From a checkpoint of a small transformer trained on Wikipedia: vocabulary 14451, 10608 steps.
MLP neurons of a small language model. Each row is named by its layer, matrix (up: input weights) and neuron, and shows model dimensions 32-159. Each number is 128 + 24 x the weight over its row's rms, rounded and kept within 0 to 255.
After each neuron's rows, "fires on" lists the tokens most often at its 100 highest values on Wikipedia text that the model never trained on.

L9.up58 [116 126 114  89 119 126 135 124 166 111 133 108 107 107 103 157 118 139 115 147 161 129 100 126 161 159 114 158 104 164 136 113 140 142 127 145 140 127 125 106 126 121 113 148  94 156 129 144 142 152  83 135 114 133 128 129 141 128 152 147 129 108 155 135 132  81 115 107 123 127 123 137 141 107 113 144 131  95 166 167 157  86 122 132 107 157 160 168 107 145 131 103 157 142 133  96  99  85 112 111 133 116 145 120  42  92 109 125 138 131 145 137 167 115 111 148 141 144 103 117  87 149  93 142 169 120 175  55]
fires on: " has", " have", " had", " to have"

L4.up480 [154 113 148  99 157 156 149 146 110 128 127 162 106 126 118 131 139 171 114 144 204 159 124 165 157 158 131 118 101 123  73 135 121 126 117 107 153 130 140 112 139 114 152 120 136 118 139 126 140 101  83  91 116 146 125 142 148 160 138 144 106 139 132 103  98  82  97 146  94  88 159 117 137 118 150 130 151 116 119 152 148 113 124 167 112 110 104 146 131 148  88 152  92 163 114 140 140  98 149  74 135 113 134 126  89 129  77 182 139 158 119 113 171 103  97 150 125  97 127 135 122 160 105 174 138 130 132  88]
fires on: "ed", "ed the", "ing", "ed a", "ed "

L2.up203 [130 114 101 134 120 131 159 119 114 103 126 148 149 133 116 118 149 100 179 131 123 137 107 149 112 163 120 106 121 127  87 104 136 114 106 173 154 127 174 168 131 101 189 150 135 139 129 120 112 130 134  99 129 128 151 129 140 110  99 133 125 144 128 129  94 132  88 125 130  94 109 135  89 155  89 110 146 142  83  92 109 148 141  94 133 136 114 116 111 115 110 122  89 161 147 114 139 169 109 122 128 172 122 106 148  76  90 143 107 136 119 142 127 129 153 160 175 101  72 166 156  86 166 109 111 118 166 111]
fires on: "\"", "===", "==", "\" |", "===="

L6.up88 [108 141 110 119 118 154 129 159 134  92 159 139 140 138  95 141 102 108 122 142 159  91 102 136 133 132 139 129 116 123 110 118 146 126 132 124 126 127 189 159 140 124 124 114 121 111  85 126 157 113 159 116 176 125 139 127 157 102 113 155 136 114 185 114 113 113  98  88 142 139 134 125 139  97 111 166 122 143  87 165 116  85 154 128  87 147 139 115 120 150 130 124 100 127 155  99  81  87 137 110 167  98 140 123  91  86 115 130  84 126 114 173 144 102 125 168 150  99 152 141 163 129 131  99  97 128 147 119]
fires on: "-t", "-f", " | T", "-T", "-s", "- T"

L9.up39 [108 149 159 150 121 108 146 137 132 124 118 109 185 119 147 131  93 114 138 114 137 145 105 161 148 119 137 135 150 169 112 112  98  61 139 143 140 141 145 151 105 136 104 110 137 135 150 143 126 119  84 136 152 106 121 146 128 154 140 134 133 129 143 182 141 113 140  93  92 157 144 160 143 128 126  87 149 122 113 122 120 135 106 126 104 131 114 111 150  98  98 133 131  99 140 110 129 165 145 159 112 180 124 109 151 162  32 106 158  73 109 129  99 100 123  91 160 173 143 125 112 149 129 120 123 112 118 162]
fires on: " & ", "°N ", "uz", " | ", "a R", "″N "

L8.up535 [108  99 122 180  82 158 149 106  88 110 132 102 124 130 137 123 118 186 151 113 146 158 132 125 117 159 103 146 107  63 117 127 113 152 127 122 103 148 160 152 180 122 109 129 152 135 160  87  91 100 130 112 149 107 144 146 146 126 127 127  95 115 121 124 134 111 122 122 161  61 159 134 113 191 132 124 107 136  90 137 157 159 156 125 132 128 159 157  95 133 134 139  90 146 116 128 143 162 101 118 181 119 106 136 122 105 114 140 132 116 102 136 136 123  83 138 114 157 126 109 112 156 114 125 145 104 103  91]
fires on: "s", "es", "o", "an", " months", "anner"

L2.up499 [111 105 129 154 162 125 141 152 140 114 171  80 142 105 148 154 105 105 161 181  88  90 125 117 158 164 108 173 101 127 129 120 132 130 133  97 165 120 128  91 175 146 131 125 137 141 118 130 142 117 113 119 146  80 103 136 130  72 132 117 107 118 101 141 151 133 139 142 144 128 141 171 165 143 111  96 115 108 115 134 136 132 148 148 145  75 114 170 164 147 125 151 113 146 140 135 137  75 136 175 109  74 149  85 124 114 101 129 134 123 123 136  78 144 127 101 119 150 105 116 162 130 155 148 146  89 164 138]
fires on: "r", " him", " still"

L3.up592 [ 79 128  89  75 148 153 108 132 117 148 161 162 174 152 130 119 153 102 174 135 148 132 149 154 126 144 154  79  91 133 118 140 178 129 109  90 150 131 132 151 126  56 196 129 116 111 131 139 116 123 113 115 133 151 107 137  71 161 101 104 123  93  99 135 114 122 117 144 123 119 132 130 108 152 125 132 103 137 132  96 109 100 118 110 109  98 146 107 131 157 126 122 107 107 103 130 108 144  98 151 136 141 140 144 110 138 114 160  93 146 126 149 156 128 157 179 134 112 134 163 164 103 166 135 142 142 127 146]
fires on: "er", "z", "\" |", "\"", " election"

L8.up265 [158  84 133 109 119  94 139 152 154 129 121 143 144 166 128  94 106 166 146 114 127 120  94 153 142 128  97 147 135 125 110 119 122 147 112 140 139 135 158  87 136 114 170 130  96 121  99 112 100 148 114 124 144 100 155 120 155 153 102 127 147 176 122 128 112 122 114 152 114  96 111 146 143 145  98 103 113 108  74 148 121 111 115 142  79 155 100 131 122 121 111 119 147 121  75 136 179 139 113 144 144 130 145 142 124 156 124 123  37 155 117 127 189 104 148 159 167 155 104 123 140 120 112 175 106 128 161 115]
fires on: " and", "er and", " &", ";"

L8.up619 [122 115  84 172 143 113 148 119 136 112 117 132 135 138 159 160 125 155 114 190 188 137 118  99 150 106 161 142 107 139 111 172 152 127 115 132 112 130 113 127 141 155 139 141  79  87 123  84 136 126  63 165 129  90 147  99 127 148 115 127 150 154 159 124 132 143 111  94 126  76 153 161 113 151 153 139 168 119 145 117 157  98 142  90  97 114 144 133 165 107  97  91 128 115 127  97 142 102 103 142 167 109 102 138  91 170 109 131 108 153 147 143 136  78 116 106 111  97  86 185 104 159 119 127 119 120 108 127]
fires on: "| ", " | ", " ESPN", "alleng", "HL | "

L10.up215 [ 68  73 132 156 128 105 182 148 128 127 140 133 124 109 108 106 147 132 113 131  84 128 138 133 124 152 132  80 135  69  99 150 132 104 125 144 138 159 134 136 145  84 146 154 110 123 109 115 155 192 118 164 129 132  90 115 128 153 112 116 108 129 157 131 146 160 129 121 119 158 157 141 122 117 118 146 176 157 117 127 136 139 105 120  90 181 140 145 143 100 118 119 161 123 135 112 103 116  92 142 188 107  98  78 116  82  85 118 111 108 114 134 139 106 106 125 104 128 111 134  95 130 124 140 146 155 138 105]
fires on: "ac", "ec", "p", " bas", "ap", "orp"

L4.up217 [116 132 107  87 152 110 100 115 107 140 105  91 122 105 130 130 132 147 133 142 123 116 102 172 178 170 145 158 127 139 131 124 126 139 149  89 140 158 153 138 120 115 128 119 133 126 141 113 138 181  81 145 141 111 150 143 134  72 149 110  77 136 110 182 197 157 110  94 137 108 155 133 107 113 102 112 148 146 130 144 153 133 136 135 131 139 140 102 121 149 141 103  89 125  90 149 116 122 133  92  87 131 169 135  97  86 132 159 135 154 137 125 132 136  86 131 138  95 128 120 108 147 107 126 142  77 114 124]
fires on: ".", " | ", "–", ", ", ", F"

L10.up142 [114 113 105 131 148 116 167 122  80 116 102  90 107 122 103  99  84 143 120 118 166 139 103 166 135 130 110 152 104 123 168 101 113 149 159 134 144  89 150 126 147 138 131 145 132 155 113 126 163 129 140 135 129  92 137 115 146  92 124 131 124 142 152  92 152 103 141 174 143  86 156 141 143 141 120  80 119 160 108 161 115 131 148 132 110 135 162 144 142 125 110 125 103 163  98 101 139 124 106 109 187 112 148 142  93 114 134 116  99  97 127 141 123 134  97 139 106 117 115 123 146 113  78 152 185 106 136 120]
fires on: ",", " |", " of"

L2.up165 [ 99 115 124 105 138 128 108 186 134 146 158 145 114 130 139 102 132 120 117 103 164 153 114 123 185 126 130 171 102  94 137 110 115 125 109  96 138 110 121 115 121 161 150 134 126 154 140 144 127 145 112 108 133 137 137 186 134 132 133 128  94 165 161 125 120  89 119 110  96  87 140 154 163 128 187 153 141 123 118 155 128  80  95  90 124 130 145 115 145 122 146 122  74 155 124 143 117 115 139  90 134  90 200 134 132  86  96 147 120 123 135 130 131 118 117 156 119 126 122 145 107 140 111 134 163  60 121 130]
fires on: "ed the", "ed a", "ed by the", "ed to the", "s the"

L10.up311 [137 159 112 137 129 153 118 165 111 113  94  93 144 116 101  90 137 129 134  81 117  93 111 154 140 135 144 130 123  74 134  99 140 100 144 121  99 118  93  94 144 144 111 117 126 185 125 101 161 135  79  94 102 127 102 141 152 168 134 141 140 153  83 137 147 141 131 110 111 151 154 117 132 124  65 127 154 142 108 120 118 173 130 111 138 147 141 106 137 119 147 121 157 138  89 112  81 149 117 100 151 148 164 131 152 149 117 123 117 100 173 141 153  86 109 166 152 113  78 156 111 165 145 188 114 124 147 135]
fires on: "-", ");", ") -", "),", ") |", " ="

L2.up24 [165 127 106 154 117 147 108 118  89 127 131 143 132  55  86 152  89 153 105 135 169 139 135 135 146 170 128 121 123 195 112 147 129 110 115  94 133 120  80 117 124 128 129 121 113 157 178 126 123 129 134 120 141 140 103 106  57 102 118 118  90 128 129 133 132 127 187 128  77 138 140 136 138 147 130 127 114 148 114 147  94  85 129 131 108 160 153 133 118 173 103 127 137 137 144 114 101 115 140 129 159 116 117 144  85 107 122 171 104 100 124 184 135 117  83 126 149 137 154 133 122 119 139 124 131 173 155 109]
fires on: "ide", "ound", "line", "ents", "ue", "ards"

L12.up9 [104 148  94 158 144 139 143 133 113 156 147 122 113 106 182 153 125 176 138 169 140 136 125 133 142 103 140  79  68 153 118 115 154 136 156 122 116  88 101  89  99 190 103 189 103 138  89  92 136 124 141 118 101 126 135 154 113 110 124  95 117 161 149 117 211  98 103  91 142 123 129 112 132 125  97 110 114 134 151 135 112 103 145 126  92 125 121 106 163  93 131 141 158 123 131 165  61 123 150 148 149 109 116 111  98 160 121 152 118 127 130 141 142 142 161 143 124 120 119 162 133  86 134 127 134 103 127 124]
fires on: " (", " | ", "ro", "| "

L10.up639 [128 111 146  98 145  99 131 141  97 131 113 145 128 104 143 147 107 154 135 134 152 107 103 147 117 140 115 124 130 121 176  76 136 112 156 103 165 129  91 162  98 125 107 132  72 108 139  90 100 140 121 148 114 124 146 136 178 135 101 146 135 141 123 107 122 108 145 146 114 117 142 148 125 107 128 162 133 147 110  95 143 161 136 107  83 115 114 105 140 111 101 109 115 155 105 150 145 167  94 163 128 118 166 104 129 106  71 107 153 132  97 140 170 123 136 130 148 111 105 170 127 109 140 111 174 102 153  86]
fires on: "–", "-", "', ", " d'", "–S", " O'"

L4.up604 [ 96 132 115 165 149  97 143 125 131 163 151 100 122 110 114 150 129  96 158 158  95  55 116 100 132 117 142 116 130 152 133 121 129 111 103 111 143 131 139 151 125 136 139 108 136 104  93 125 130 117 139 114 163 123 146 119 149 131 178 130 127 147 126 143 138 137 114 100 141 120  97 176  84  98 166 163 136  64 115 131 138 129 146  91  72 115 109 131 142  99 146 154 121 130 142  62 179 103 139 119  97 107 149 106  92 106 144 139 154 119 128 136 114 154 111 110 126 146 140 147 137 131 157 117 109 135 126 110]
fires on: "\n", " Kn", "m", " Sp", " ass", "p"

L12.up381 [141 119  73 137 170 120 134 110 131 113 122  98 117 118 110 133 138 183 168 186 132 104 103 131 115 162 154 104  95 150 148 102 107 206 134 170  90 132 129 106  85 152 137 145  97  93 139 108  99 143 102 121  98  92  94  99 142 163 151 121 109 106 153 130 130 153 133  98 142 116 148 129 127 107 135 146 115 166 125  94 133 108 182  94 127 154 161 131 170 140 123 173 113 114 137 132 133 130 107 154 135 135 138  61 138 146 111 135 110 118 119 156 186 126 185 113 129 126 103 141 108 139 123 133 148 111 130 125]
fires on: " | ", " (", ", p"

L10.up157 [113  95  99 105 137 154 171 137 154  72 124 135 154  82 138 152 122 130 131 145 143 160 123 143 139  95 170 123 118 171 117 120 151 117  91 150 108 137 118 131 123 134 147  82 111 179 120 104 122 144 151 105 138 132 158 137 119 125 154 132 109 157 167 143 150 114 135 131 129 117  93 150 112 146 108 151 132 134  71 131 145  99 117 117 103 111 151  90 141  81 100 139 123 117 105  98 141 168 130 134 132 119 134  99 120 164 110 103 129 181 123 146 185 115 163  72 136  97 141 170 154 152 107 146 142  84 116 150]
fires on: "–", " | ", " played", " compet", " "

L6.up53 [142 125 112 108 111 130 151 146  86 128  93 152 108 108 124  73 164 157 153 128 159 122  96 105 110 160 135 107 129 142 105  88 147 154 151 112 157 134 151  99 139 115 140 154 109 108 116 105 111 116 126 112 147 165 117 133 146 144 128 119 166  94 152 142 111 141 117 126 131 124 164 164 113 110 136 127  84 146 131  83  95 128 144  99 123 194 151 150 137 151  99 104  93 162 125  91 119 155 109 100 147 108 150 137 121 101 127 139 180 127  91 146 127 101 145 191 181 110  77 162 131 121 167  98  97 117 166  97]
fires on: "==", "==="

L3.up363 [138 135 114 149 167 123 116 138  92 122 146 119 149 104  90 104  85  96 167 119 147  72 115  85 120 169 151 121  82 137 122 128 126 123 102 126 133 146  95 141 142 176 151  99 115 120 153 108 127 138 144 149 151 103 130 131 134 142 148 150 110 151 170 163 149  93 171 104 139 103 130 134 138 150 100 164  89 150 103 173 123 113 138 156 122 114 118 125  87 150 124 142 104 188 151 136 146  83 101 109  96  95 120 137 111  84 120 124 133 111 119 155 102 168 111 119 142 159 134 163 124 103 186 134  95 135 147 160]
fires on: "025", "r", "026", "in", "i"

L9.up314 [168 119  84 121 139 138 154  97 175 116 133 108 121 126  85 106 142 164 176 141 141 100 118 149 153 152 125 130 141 149  95  93 160 143 150 127 109 152 142  86  98 132 133 118 132 140 134 124 136 125  68  89 121 117 141  94 111  98 129  95 157 132 121 131 131 120 111  70 149 111 131 150 157 146  82 145 100 136 116 115 151 121 158 129  90 110 142 128 138 155 138 109 155 139 118  99  96 115 131 145 134 136  97 141 113  97 115 103 128 172 175 124 186 131 123 115 129 110 140 132 100 139 134 105 143 135 183 138]
fires on: " ", " has", " from ", " only ", " had", "From "

L8.up372 [108 139 112 141  88 125 127 109 117 131 105 115 140  99 135 133 127 158 141 140 144 116 103 163 149 107 114 151  97 111 146 137 142 137 139 126 114 140 126  97 116 120 134 117 116 187  90  83 110 125  94 143 138 124 149 143 151 134 144 158 125 173 108 104 104 124 132 118 159 150 130 108 165 129 123 144 144 150 111 106 103 161 173  77 128 142  99 148 158 130 150 132 142  93  63  90  98  97 139 148 148 140 108 124 122 105 111 159 100 117 134 134 157  99  98 147 171 153 114 167 109 186 126 186  96 116 140 107]
fires on: ") | ", ") |", " =", "”", " | + "

L9.up525 [107 121 129 133 109 125 164 130 115 116 115 127 112 167 130 123 147 140 137 150 128 140 118 189 134 147 141 148 128 133 126 128 102 150 136 156 141 124 132  97 143 117 164  99 135 173 108 125 138 131  97 112 155 160 121 116 112 105 123 122 120 120 128 133 108 121 175 135 133 154 166 125 116 146  61  92 142 105  92 122 158 181  96 170 112 166 187  97 124 141 138 136 117  92 108 136 120  84 101 135 143 161 179 153 123 104  91 102 115 169 148 126 124 108 140 121 106 125  98 123  95 148 128 130 115 117 154  77]
fires on: " that", ", which", " which", " She"

L12.up429 [142 125 129  87 114 148 112 123 168 120 147  85 181  67 137 154 106 150 151 101 130 128 110 142 123 134  89 151 116 159 134 105 146 114 164 117 113 139 107 140 116 174 114 159 100 125 110  76 157 136 131 103 108  84 115 107 144 125 129 130 110 117 151 134 182 115 120  68 118  96 149 136 124 118 112 153 158 154  90 105 117 141 158 104  99 139 157 132 122 114 113 120 119 109 107 149 147 121 126 131 146 131 122 146 131 131 120  99 101  95 146 135 157 139 100 101 144  95 149 163 143 140  94 120 168  85 129 144]
fires on: " | ", "-", " ", " (", "\n\n", " in a "

L8.up281 [120 134 106  95  87 172 153 148 153 102 100  87  97 147 127 139 129 156 123 141 103 155  70 158 159 142 121 161  87  80 152 103 129 154 147 133 116 103 112 108 142 142 137 122 114 158  96 120 143 143  84 105 134 114 124 108 129 145 143 127 123 187 139 132 101 104 139 128 150 115 120 142 162 133 133 139 107 110 118 103 170 163 150 107 107 151 125 132 139 170 116 112 130 114 103 129 106  98 144 145 132 160 125 111 110 113 130 138 122 123 116 146 167 127 112 123 138  84  92 142 120 141 113 153 109 111 159 124]
fires on: ";", ",", ":", ": \""

L10.up432 [104 119 119  92 159 135 103 179 164  73 162 152 122 163 101 147 115 128 105 154 130 105 118 101 146 133 142 148 110 151  93  99 131 159 153 130  94 139 175 132 173 131 173 124 118 161 117  88 139 137 128 115 145 114 118  96 150 107  75 151 130 155 148 115 131 143 110 126 137 126 113 125 115  78 138 174 130 103  64 152 126 127 122 138  86 150 140  85 140 127 131 120 118 110 142 108 133 122 133 114 176 117 130 126  97 110  85 103 126 140 124 157 145 135 109 119 160 104 144 153 132 134 130 139 132  95 183 100]
fires on: " | T", ", T", " T", "-t", ", W", "- T"

L9.up285 [ 90  95 151 145 107 134 122 138 102 102 117  84 123 121  84 106 120 137 139 125 139 103 124 154 138 158  98  97 110 133 142 114 125 157 137 106 140 144 150 124 122 161 105  91 134 144 105 116 144 186 118 101 112 121 138 131 120 123 137 122 108 126 103  69 152 139 166 157 167 120 139 147  98 161 128 129 171 144 156 175 109 159  90 133 126 127 167 116 147 121  97 126 104 172 107 113 148 118 105 108 178 135 179 155 115 150 104 130 106 115 133 143 125 112 109 144 141  86 120 156 129 146 133 145 152  99 149  76]
fires on: ",", "',", "″N ", " | ."

L9.up341 [129 101 103 174 134 102 166 150 110 148 132  84 111 136 136 142 146 136 116 142 102  84 117 112 134 113 102 142  94 102 182  97 124 118 122 118 108 134 137 126 138 144 142 141 164 124 115  81 130 128 123 140 122 125 111 107 125  96 164 169 109 172 137  99 159 110 131 152 178 115 122 164 153 140 126 117 176 134 128 131  82 152  90 142 142  59 129 142 175 133 141 123  93 175 123  94 130  94 155  95 136 111 162 159 109 131 108 119  77 108 143 139 133 150 131 111 125 117  83 141 163 124 135 137 167 124 114 144]
fires on: ",", " |", "andidate | Votes |"

L8.up485 [153 151 101 138 115 140 154 139 123  98 151 151 150 155 140 104 115 161 129 147 116 131 136 107 143 161 157 118 121 114 108  63  98 138 119  93  65 152 170 117 120  68 129 113 127 120 139 101 105 112 134  78 142  75 166 143  94 146 156 153 122 158 117 116 110 132 136  88 146 127 104 133 153 160 123 128 135 149 103 118 147 156 153 139 104 102 159 128 138 130 130 101 130 130 114 119 164 108 142 132 152 159 116  93  87  90 126 165 171  58 148 130 128 120 124 127 138 157 111 114 148 127 109 115 130 118 138  88]
fires on: "s", "es", "as", " K", "S", " S"

L12.up501 [125 132 132 138 100 169 137 150 103 114 136 147 144 129 168 124 145 159 125 112 129 136 103 138 135 197  91 136 119  82 152 144 108 156 128 125  65 144 108 105 155 103 121 153 164 155 169 112  95 145 171  74 156 120 114 103 149 118 153 126  68 151 124 104 151 123 145 162 168 105 137 146 109 167 121 118 110 122 104 142 174 160 147 128 129 122 147 133 129 106 133 118  86 127  72  97 137 101 103 115 170 115 119 176 122 137 128 122 120 128 131 151 139 155 107 125 130 137 145  87 133 142 131 121 113 107 145  87]
fires on: "s", "ing"

L8.up587 [160 147 119 151 101 132 123 155 140 117 146 117 140  92 136 157 107 112 153 110 114 136 121 156 131 141 131 165 133 150 113 109 158 102 102 139 105 146 106 136 118 111 152 148 159 145 108 102 125 121  92 124 174  91 161 168  90 115 130 152 116 144 143 120 177  74 128 108 126 104 128 133 136 137 108  85 154 161 130  92  88  87 137 127 128 142 141  87 154  95 137 125 151 127 113 115  97 104 123 105 121 141 154  73 127 155 126 125 121  97 129 152 140 107 132  97 145 116 146 153 106 160 151 106 143 119 108 161]
fires on: "| ", " | ", "°N "

L2.up627 [169 142  63 131 133 129 119 155 117  87  94 138 170 107 115 113 119 142 150 105 139 143  85 187 123 133 129 104 139  91  93 128  86 106 107 115 133 113 150 155 183 143 145 161 126 144  88 154 118 108 115 102 125 136 146 117 164 112 135 135 180 140 116 129 102  82 113 137 155 135 136 168 137 104  90 126 140 179 126 164 142 140 143 108 127 167 144 129 112 125  97 129 121 164 124 141 184 150 130 138  98 131 126  89 132 127 119 143 142 146 113 116 174 109 104 107 131 100 109 136 113  90 175 103 111 146 112 159]
fires on: "\"", " Th", "Th", "General", "\" |", "eneral"

L4.up210 [127  95 114 151 144  81 141 110 120 130 144 136 133 135 159 109 113 168 174 138 121 152 110 130 175 145 155 178 126 108 108 112 136 111 176  95 149 148 137 149 117 121 107 135 128 123 123 122 133 141 139 174 113 122 159 144 109 121 109 140 115 154 150 106 119 150 122 120 120 135 127 124 137 106 130 152 185  80 122 208 125 128 145 120 113 149 150 103 131 145 102  99  83 182 180 145  70 187 113 127 141 128 135 126 111  93 104 120  92 143 121 154 135 131  74 146 119 154  78 129  98 117 115 102 137  87 113 134]
fires on: " in the", " during the", " throughout the", " throughout", " at the University of", " during"

L3.up71 [133 144 135 125 127 128 172 116 155 134 134 106 117 125 109 108  99 130 160 162  98 108 115 167 126 171 155  92 119  97 166  73 115 192 120 116  86 148  85 116 147 138 162 140 118 147 119 128  97 122 110 124 139 151 146 131 166 115 126  84 139 112 128 132 140 115 139 145 117 105 166 158 108 143 108 153 144 138 118 106 136 160 100 124  97  84 110 142 156  99 101 145 133 203 158 153 132 106 129 157  89  85 124 104 119  84 117 129 112 149 114 124  90 135  95 105  88 107 139 150 111 126 140 170 120 118 152 123]
fires on: "el", "r", "ell", "re", "ions", "ric"

L10.up501 [137 107 153 123 102 122 155 104 160 142 124  78 137 132 134 132 134 159 108 107 146 130 152  94 108 152 121 163 110 135  90 147 135 141 138 104  76 135  95 141 174 102 108 130 119 160 165 105 104 107 132 150 154 140 125 122 109  94 112 128 138 144 106 151 118  96  78 109 162 129 177 118 125 193 105 125 141 142  72 129 153 139 132 133  97 125 197  74 131 132 136 125 109 168 125 135 104 125 114 142 147 135  77 128 133  98  93  86 125  77 155 107 149  90 100 127 152 130 123 134 139 133 149 143  96 147 136 146]
fires on: " year", " season", " years", " months", "an"

L4.up22 [ 94 140 107 104 167 122 115 144 141 107  93 133 146 149 134  99 190 123 134 139 111 147 123 120 144 200 140  90 100 104 166 150 119 135 144 125 133 113 148 172 130 136 185 122 133 126 105  98 136 141 118 101 137 136 143 117 115 155 108 101 155  94 126 153 107 100 114 159 143 138 147 179 148 107 114 144 101 127 135 132  84 135 111 116 109 173 113 134 141 135 100  85 125 148 137 113 148 107 105 133  70 112 108  96 139  87 109 161 140 140  91 124 138 157 173 158 155 125 124 168 125 105 139  95  91 100 137 138]
fires on: "\"", "===", "==", "ius"

L6.up18 [103 111 147 128 110 152 118 150 137 109 132 140 138 127 130  99 127 129 138 154 149 151 120 169 150 142 101 120 112 124 112 129 145 127 132 109 121 175 134 128 140 108 163 108 170 133 154  90 155 124  62 139 142 124 159 133 160  96 157 136 137 131 137 118 169 122 151 122 165  76 104 129 142 170  96 140 109 167  65 127 148 142 109 122 103 175 123 166 103 124  97  77  98 136 129 127 162  81 112  68 151 120 139 120 146 147  87 158 101 146 137 103 161 115 128 134 113 123 107 118  80 116 132 127 123 105 150  77]
fires on: "ers", "o", "es", "er", "as", "s"

L6.up253 [125 124 117 125 117 146 102 148  91 123 119 127 118 104 127 144  88 109 114 136 158 142 122 148 158 142  88 156 115 106 164 118 134 196 144 154 119 135 112 124 129 107 164 112 160 125 132 142 133 110 130 103 138 117 150 201 129  90 135  57 111 113 122 120 104 127 115 179 133 104 157 151 100 108  87 182 119 149 136 101 141 152 162 140 148 159 131 145 117 109 105 160 104 160  93  91 156 128 129 162 136 115 190 128 149 102 129 110 148 148 154 185 142 116 122 128 107 108 121 100 140 126 123 118 103 119 158 107]
fires on: " B", " b", " ", "ing", "ly", "s"

L12.up401 [135 103 138  88 115 144 108  96 100 119 105  99 103 114 150 133 110 161 163 123 151 154  99 144 175 164 115 152 126 163 126  53 168 145  99 138 126 111  99 139 107 108 141 110 138 128 116  87 113 117  91  88 114 115 109 159 106 128 147  97  76 163 161 127 103 122 122 122 114 155 117 186 115 133 107 122 142 169 151 119 120 128 138 132 129 166 138 106 146 112 122 165 144 133 132 131 110 160  79 157 149 159 124 120  88 142  64 126 102 109  83 145 112 151 117 117 182 116 154 186 123 145 129  99 146 125 134 135]
fires on: " | ", " / ", "; ", " – ", ") | "

L2.up90 [133 110 111 187 139 137 102 139 119 154 104 123 134 138  94 104 133  93 128 139 126 134 126  90 126 139 153 153  88 152 129 116  83 133 203 104  97 138 111  89 153 119 126 115 145 121 108 111 137 124 137 132 108 133 150 158 118  90 141 128 114 154 173 143  86 140 140  93 104 157 116 114 153  97 175  98 152 165 124 127  64 140  77 108 103 111 148 161 139 141 124 142 106 152 140 100 114 141 141 135 113 120  99 130 119  95 129 160 131 123 117 170 125 125 109 162 151 137 146 129 114  90 121 135 113 116 157  96]
fires on: "ome", "ound", "ave", "ore", "ide"

L2.up507 [171 139 137 112  98  99 157 150 165 173 144 163 135  95 140  96 132 141  97 167 105  91 116 158 110 135 107 147 115 113 129 109 135 166 173 127  92  89 103 176 146 139 120 113 117 157  98 119  94 107 108 145 150 102 156 166 120 120 110 152 148 126 148 178 148 126 113 109 130 158 171 115 168  99 126 125 130 112 121 163 142 108 142 136 123 138 163  76 107 105 163 155 143 106  87 171 130 184 123 149 129 148 151 123 111  93 139 141 165  99 113 172 105 111 142 125  97 126 172  94 143 139 139 111 122 124 169 135]
fires on: "n", "g", "pro", "ond", "ver"

L8.up445 [180 105 160 113 118 147 106 186 144 161 142  89 205 124 163 111 111 105 140 141 151 135  85 115 127 153 106 151 129 132  80 124 126 154 133 149 141 128 107 128 114 178 154 155 142 154  86 101 114 124  86 107 118  95 139 135 119 160 103 145 112 133 123  86 108 113 133 156 135 127 119 132 107 145  86  97 116 134 109 146 111 140 112 136 119 140 143  73 100 133 153 109 130 138 116 151 150 143 124 133 142 150 153 148 117 162 105 132  81 126 129 167 135  87 160 145 141 156 107 106 112 120 102 141 128 163 153 108]
fires on: " &", ", and", " and", "=", " can be"

L12.up514 [125 151 119  69 151 102 117 157 154 106 108 153 131 138  85 141 110 118 130 157 210 135 114 145 179 115 136 118 143 124 100 146 163 129 138  69  66 140 177 156 119 141 131 147 128 140  98 144 125 104  93 117 201 142 116 111  94 104 150 116 116 139 129 133 102 113 108 114 116 119 154 132 157 148 115 153  98 113 142 140 136 114 130 133 108 129 154 113 149 177 150 112 138 132 158 104 104 123 158 127 156 110 135  80  77 110 102 177 129 128 114 133 109  73 131 146 139 157 123 152 125 147 106 135 149 120 139 151]
fires on: " t", "- T", "-t", " Cont", " | T", ", T"

L2.up567 [113 124 151  90 146 131 133  77 100 138 117 143 120  88 112 121 109  69 162 115 125 109 114 124 150 170 160 129 132 156 119 144 115 136 155  88 132 143 145 130 117  70 107 148  88 139 132  99 120 156 140 124 138 130  96  92 127 109 132 120 160 120 131 127 189 142 130 110 142 109 158 147 155 101 148 154 131 192 132 121 178  97 173 124 137 125 127 115 142 104 147 131 120 151 173 143  83 129 123 116 138 155 155  96 164 135 122 149 119 116  90 143 133 142 122 117 115 117 116 156  80 140 115 110 110 105 109 134]
fires on: " and ", "==", "–"